python train.py --n_layer=8 --d_model=640 --n_head=5 --n_kv_head=1 --head_dim=128 --d_mlp=1728 --vocab_size=26603 --activation="swiglu" --norm="rmsnorm" --norm_place="pre" --norm_eps=1e-06 --positions="rope" --rope_base=55700.0 --rope_fraction=1.0 --qk_norm=true --attn_scale=0.0884 --bias="none" --tie_embeddings=false --parallel_block=false --init="normal" --init_std_qkv=0.0149 --init_std_o=0.0 --init_std_up=0.0149 --init_std_down=0.0 --optimizer="muon_variant" --lr=0.018 --lr_mult_qkv=0.7 --lr_mult_o=0.687 --beta1=0.93 --lr_head=0.00367 --warmup_steps=0 --schedule="cos" --final_lr_fraction=0.1 --batch_tokens=[65536, 131072] --seq_len=2048 --doc_mask=true --train_tokens=772600000 --steps=8500 --dataset="wikipedia_en"
MLP neurons of a small language model. Each row is named by its layer, matrix (gate and up: input weights) and neuron, and shows model dimensions 304-399. Each number is 128 + 24 x the weight over its row's rms, rounded and kept within 0 to 255. Numbers have three digits each. A neuron's up and down rows have the sign that makes its largest values positive.
After each neuron's rows, "fires on" lists the tokens most often at its 100 highest values on Wikipedia text that the model never trained on.

L2.gate925:114118100115080113100123181135124165074140117129105129063127131129139126171093134131170136097123120154123133105138099125105137146117117147161122139134120168104119138109121095159138135137132120070105117119105149138134151141118133127158091123124125135109131137132134091167141077133128122120
L2.up925:116159139078100142107104128139152121138134121145142113105153122102137156141074124115125081129137068131099124117125124117134125147162161164128143145124155100112129131106116096146121151153176112077125119133135098127142126130093139133131116137125113156113156115118126117136122076142087088127
fires on: ","

L2.gate1614:140119132122147116138104138153183118164117098123113169099141090152121119110125114111097128130115109097129130094142118098106132101101089155133159153168140165117139129110151113115148122109157171117135117135126152098165138077115102153161134149100129168122148131096083139144138133128173171156
L2.up1614:130107149127122137134131150075094154145139062107165131136109095165112075141125122117173098095126151154108134147096118184156126139115185110145148101143090097139159131090151160137134094134123083119113126144102106130142123113164140097102133126162109126100122159143121087109117104142124140139
fires on: " ", "%", ";", ","

L2.gate355:117160151113148137149161129099137169109103138107144169143139100139142126172179152148077096168119128165121152142152140105055133143151118101126144127098131100107168139135147170123119162090127137097124144121102122141140133140093150136158150111099153140140102123108118115119101145093103118134
L2.up355:112158130087149084143156110117145153128143137117114124123108103127099119128111134086133174146132155091115165102158133091148105105162150130116069170111157110161113128156125118112153125127118152134126112126156134109116151125162131132100134149152099130113119066156121113122105139106149174124
fires on: " =\n\n", "\n", ")\n\n"

L2.gate879:111129126084136096142134135168158135099105090134132114075155086134103099143141135184131138115130164167123123103095100151142145131139152124092160070153171131098123124147118169139112135127130129119138133131095138131169148115103181106135119173151156150140130122122105165121093134048130125125
L2.up879:111135138156149104118139158112154123134177118150134143108127119133124146095085156131129121094101121134118095128118146091155137135117144114093120118151106166142150131131068140139114141130116114144104115136148110111163120117109096153139177107137135199112148141144086163204171088162167190132
fires on: "==", ":", " is", "==\n", " ", ".\n\n"

L2.gate1224:147108111164112117188165150108192130135139135089121147161165105161116129131098127104090116096123161141153118119121093114111119164142051140168087138083164168105146129117084140198099174176128113097119113126120109164131084118147133122131128124115155145139162137154101129158123126123126083138
L2.up1224:133124126094116146155153188120131152145087128159158108124129141120140124132111157139159138132104179116109155163122153116094140143155157135137099118119133119101112130178115115150146131097101171099138132114118137170151139123172103160118167139114124183172120097158138140104129126112147115110
fires on: " and", " to", " in", " as", " ", " from"

L2.gate1291:086112128136127091141165113126179129151134121153078099104154148137136138105122142088105139143128146156104161114150109121152155108108143177137143136130110141153143099145114111107111119126124098103096136139111088112093165134115169124087126110150138087122107106125128165138124130117201118114
L2.up1291:102150089077172169138114132140092110091146108179120103126122133141100079159128137162149070094149159129145169176130136140135144106154117146153174153117134114138132135127125113167137143097150115125089148172099101121137146112096118113084102135122145132138149134165118118114135143104112125110
fires on: "==", " from", "==="

L2.gate927:150183183114114131114134151130116150138074145103113120122088145133130152076145129124168156119132164124100149064133164106145089112096147091156119127058130109135133141093134136128134150131105112102140127155117132129114129126106150095134147113157130129154095105145132154160120142139145172106
L2.up927:106161162166125127169141132098134125105148181084133132089102136173120119103150176164154098114095169124111136083063158113157097125105180124129109108157090145114167121117101061180163152105139132117098116166116147113159185115149138107099141127181112112148108148132162118113136177125067153092
fires on: "==", "\n\n", ")\n\n", "-", ";\n\n", "==="

L2.gate828:146107144111138107094150084140150136096123135134120155168166130098104115107123157116086162092101172148143154159120127097124149102129133112139070169134136128164141086070174157157136111160127139163133113113128147134094102130136107099104117119110098109143143100148116145146163105107107152138
L2.up828:112130144123126136134141141171147143133162158113082076132130128106105110157130144140130131138121146141127141136169148076140091124111168200131106148147146146142121108131064135136186145112122101106122113145163135154127151100124126089138133112119124117144089116149136119115091133106127127098
fires on: " =\n\n", "\n\n", "==\n", ")\n\n", "===\n"

L2.gate1253:127129128116136158127154133073117110110140133147136107102093141126122137104122096117151106104156121144172116105145127080148099152092149150115112166138133102123128177153124137130109109143098154141115163161130112174129135140113115144114158115126114155112155121144145116144117080118092087088
L2.up1253:108089102100073073107137120189122120134171105120104129162140099125146111092165110132157127128117124121144137135166152161172149138120112132111093120098126169138139158094135165161139122120122147078102155133081145090128160117150126120118162123144161105143095097126092167154142134148121158110
fires on: " |", " later"

L2.gate510:173153119097114168112127107109151174144148138124135143186090124139162089120116097162149141146100124143108101128155125145134144138178067106124140121132132132146139158097137109109152142168151110107133166162171146131097160156165144135136141116136120111112130177113169115137134155134140141125
L2.up510:147144136091132157127110102109122125112128112091127148107102109164108087150140147158094150112135119102132148167118137139114098165121066167146136149117123142137138123080142118126148126177128177103114153150163132133124144127125148149110165105127123161134142136102134134150135110106108111167
fires on: " ", " of", "19", " from", "."

L2.gate1118:143136122144102128152103151116124126120142131080149122138112096130131084094150142155112139097137162146137127120129117152165135126105139111122145145103133134120095169139146146106140153154087133098154109115116119200083184135089137133139136141139146138110145138169182072138109149144139149155
L2.up1118:172152131165108161128131118143076128097143134117176104117124134110096102115140150133151133117104155153107131109156138152141131137074118120067121128076101130127134132119131137140125142128112114116177152142126125149084121134149174137136205102131138138098163092169157084133121105136147122109
fires on: " |", "–"

L2.gate1513:123160118093076124127143135158126109152101146091106133132144176132091160142061127152120130111113129157132117114118156058126177113100184121131107132159141123126140135156133159160145128141108138061164163169138141148108176113158139130118124165130150143149107155099116132159113126134150095148
L2.up1513:137122146133113102123127127077151148137161146137128136178115091124117119118141129099108136106114119125136131151115146184109131127100164110123096104146134133137110092128113196155106134180136155112136165110132121114118179121118103131094112143110136126084118121122118144134128108150113159185
fires on: " of", " ", " to"

L2.gate159:114166127159115095115131112098161146155123138150171129061078135134122129165129156122117123101125088164170088129104167119105158125108103108152119138113109163148079112135115107101129105118094109152131105087158167124121122085139094143152099133119107136130170141094181132151092117154078133112
L2.up159:124173144112120074166153111096141095180101137112135102141156125089116161133134148175113103114105093161142130089103134094118125128118136171173115144147119142133121133139128156138109151166126124045163107129125145134073105142108109103099138099156095110148146134100112133133126149131137129156
fires on: " that", ".", " of", ","

L2.gate1350:147131165150102144118108166120138131173094113154156089162168094122109125151167120149090126116128124114155101124114136151136159175133093133118085172179115161141074137099135120114154111132153138096117118147078130166113101129113141157147100110197140113133140153134124127132123145153144142107
L2.up1350:154139112173156130161145121117092156137119136140105110114102128099121138090101102115132121134117125123103142089137104125158150091150106088117149150138086118145164138097110113127123129133145130110112123092100138109142121154099127133098151110164140074127102111143143082117125140134146086100
fires on: " ", "–"

L2.gate1689:097132157128096152125115139097142131091122154103079076162128118112125077139151128121105075119110178116142122145123123093133123139122137124097127144122098108117128122127131130118165057129107116150130158113122122096135119149127101146082145111152167166142121094130138137093164130134146135075
L2.up1689:117159149108133128126112160146146125099149141168121172103132147152117157164128159147100082140082123142090139126153150123159138105140153123081154144090128153178144144130127154137114129091136145141172145136092139136084092110134118117120138125130114137171131085164089121127070113084120143121
fires on: "==", "==\n\n", "==\n", "===", " ==\n\n", "|"

L2.gate360:140107188109124153123116144175124093113093139114116114129115112141127134116132145087117107115152120168138130093143137116114107118166142122123136097171158128115125152143153163104158124162152165116121153119141113105069125090109119149138132092148152173123101100144096108185113158141121120131
L2.up360:109143137163113147115149122089117086106120105146142127142151111121099138121150149173165132130146125141072125112167138102174125152097160119146145143111139159142146110133123114161151111132108141124129174093137107141099107111115146116125145154139146111103118130115115113104101133100164157099
fires on: " =\n\n", " opened", " Group", "==\n\n", " ==\n\n", " bought"

L2.gate1037:160110126109107076139169121149136138155121152125137120125111129094081170129115097146154099161113138135130140198115128101144102153125089113168155131092149174113150125123140158091143156147119116111114083131111110094147128085146153144133100117103105135128108137085130154115152137123151151162
L2.up1037:176145125119087097143126127118122126117127134142141135166117117116098129154140158159181069133140117149141145163087079162151149130120114127161132158126141183089113133134107164131129139131148098094128146119148119127131136175099128154132128145109088107113164122113091140152157151069101114159
fires on: " of", " a", " one", " per", " (°"

L2.gate1067:146138153121156135121136123138115100119092133148140121126105131120083152146140103174137086111148138145125151120095115126128176131148116138110085169130111112139120152116123210136140080074113141120130136116108112159151147128076118078111138110104169147109076170137102152166133104135093130146
L2.up1067:103115134110103156143162103115152147149151160097109113135146135118133138125147165129140137114135155085089192114116122154154157141145145110151130120097109153141115134088118134127070115124098139117136121098130175138076153135103134122114147132121109105149141132123159182128135078130080125106
fires on: " ", "0", " to", " |", " Apps", " announced"

L2.gate932:130106159131092100138115153148144160143135141150110124113118130147087087123108108129128144146112123129123123111144093128172111117164150097091159147117139178118089181116135098109103127093125130147145114116140164116125158132138169129133103103113111091139111150130158126144145147125104130157
L2.up932:133153113110106104104168181121103103148133198136134118149143079124064127101154105118135134119132133105091070122150103112160172146139117076124102142072166157143140151134120133152130123113111104142120108150152180142132138141143139160114137112124148125131133102109103177124148136114135133112
fires on: " ", " next", " that", " |"

L2.gate1008:096138141122117155107099122141165107102087138122120088100079113141098121076113123127112124099090137174128108137117159137156136141108162154134125162135112114119138144087140150128119119138131119098094172115095122104139165163131157134117169099131111109147118102122135103161156077148140139096
L2.up1008:087147091107117150088188132120128095090211107145125130113134095164149160116117143102149140097109107123114110156124124171127163167117066146112109109106130157110161123127116116113148086090090096110125125174116162123150179131118146109109103138079144149090109114133116110115100105101153144137
fires on: ",", " |", " –"

L2.gate1332:146136112142146131125085107188127104095113123103134120120134092124123167168165138130102153117143148154123134142119141094125092143142112111155128118115147124097112160118139121132131157131140155120155135102141108173110104102132110115146136181111109136139163123085166148118136108116144164148
L2.up1332:112148123122160068082092148161154122092118116131139089089119076140122097152117054127105177133154145122145180148164103153138114143157137122132109135128141085108118106141120125121119117128152143133131130157128127116141166109104087130115138123150132154100156136125133138088119163138162125120
fires on: "20", ")", "19", " to", " "

L2.gate580:181158097118149144134126077133120132118137106094148130124147149079109159141095149094113111131189122104120160138086128140132105120132094123118087122125176142076113101129148116128122110160096109082176131163142084134122124117114132088138130129077120157117152131164139138126133120108118177118
L2.up580:138083141076144078179136133132125156138123128131145155143124168168098119138104118094105129143132115098150152147126145151136106139116165126166083116154129140126095157105106137160106112114114148094112094133141145169117154148093099111103092118106127167118121143069150162153133150155150128126
fires on: " to", " by", " before", " ", " of", " with"

L2.gate406:131118127130162098125129142124118156189126134144118106135128130174171123163134163160163136126118137122167103156103098150146140174146084107161133139127130099087088148139120110154139140104119147101160131116156141135149124138075163147088130159097120125174116176097115148097174123146124120124
L2.up406:107148143084139113126152134127132118129114118109106090120123147110115104146158118105161101100086131116106118138153175124147134168108101131094161129094121154161146101118119103142120123134115116141096130103161108135115151148119117119142143118097114116120158155142162138098171105139160116162
fires on: ".", " of", ":", " state"

L2.gate1257:147091145152158160156146138094111106127114100100141135125172111135146161145148167101123131124183161119121122102131178137107118098093102156175119126143101120143153143113131142138123165146115120139109120095156089107131098175134117137144129101147123117140101123107115111143131061152119129160
L2.up1257:151120159157172140113132127124119104171116091132128133155121157080125111123149104099117104119099158153082160129129165171132157125119125119122128130135163122149104167138129109154127169104138098166106157156119123111124117125085121153123115112106140106150154134158141095100135111135133141110
fires on: " F", "f", "F", " f"

L2.gate296:146129157115145131130151133113072153129145157133124134147107116120126110148150116150113135140121142152112147119126105131123145158117168141129160129137100091142123139124113119154128171152149141088150172170133097106106150154156135129132157115132127133080130119115151129114149114144119143098
L2.up296:112146155107132135130139120127099101122143166148122156099126124147134165151100099170130089142135137133159153086135160159112114125114130118156146128071075115153130130115136155113158084123169116111079135144098134119140153136171121137124131138117139161128112104143134067158126160095097132104
fires on: "==", "\n", " =\n\n", "===", ";\n"

L2.gate756:099108096138117111198127108126112124115149092117135125102164133120085106103127154128127069164149119141179133147123148111157124114094140162137115120097127107112120122132134127118132119093124150065189089119112119144135162147139142132132124106129124152133106140109127100118130069142140126125
L2.up756:117109107138135080160142139095104100104182131154161152120070176113132125120125146157117080118125158132165124135131118173117151129117124097127112135145141126109126148139136111113168138158102122092154123129180149127126148161149119114119143117135071146155133126133166148114113098112154132160
fires on: " that", " a", " of", "|", " G"

L2.gate867:128122107137140148120134131153165103065104119134159143100120109109138115118102144096104134123106153143101107098156142142119126136131087106113095130121135126126145111132137105162121107141115116076115116118103126121141112131144090090138075147124137138136131105104151155105126116115132121132
L2.up867:093156146121131083148140145153129127080139118122148132144112147115173114113134112088118127137123127138115131112155141124143145154122114149123103169115142153077116116150101111159149109139126157120124127157140123113118193093105163069194147160103109122145151094094125120108149129128161081122
fires on: ",", " that", " \"", ":"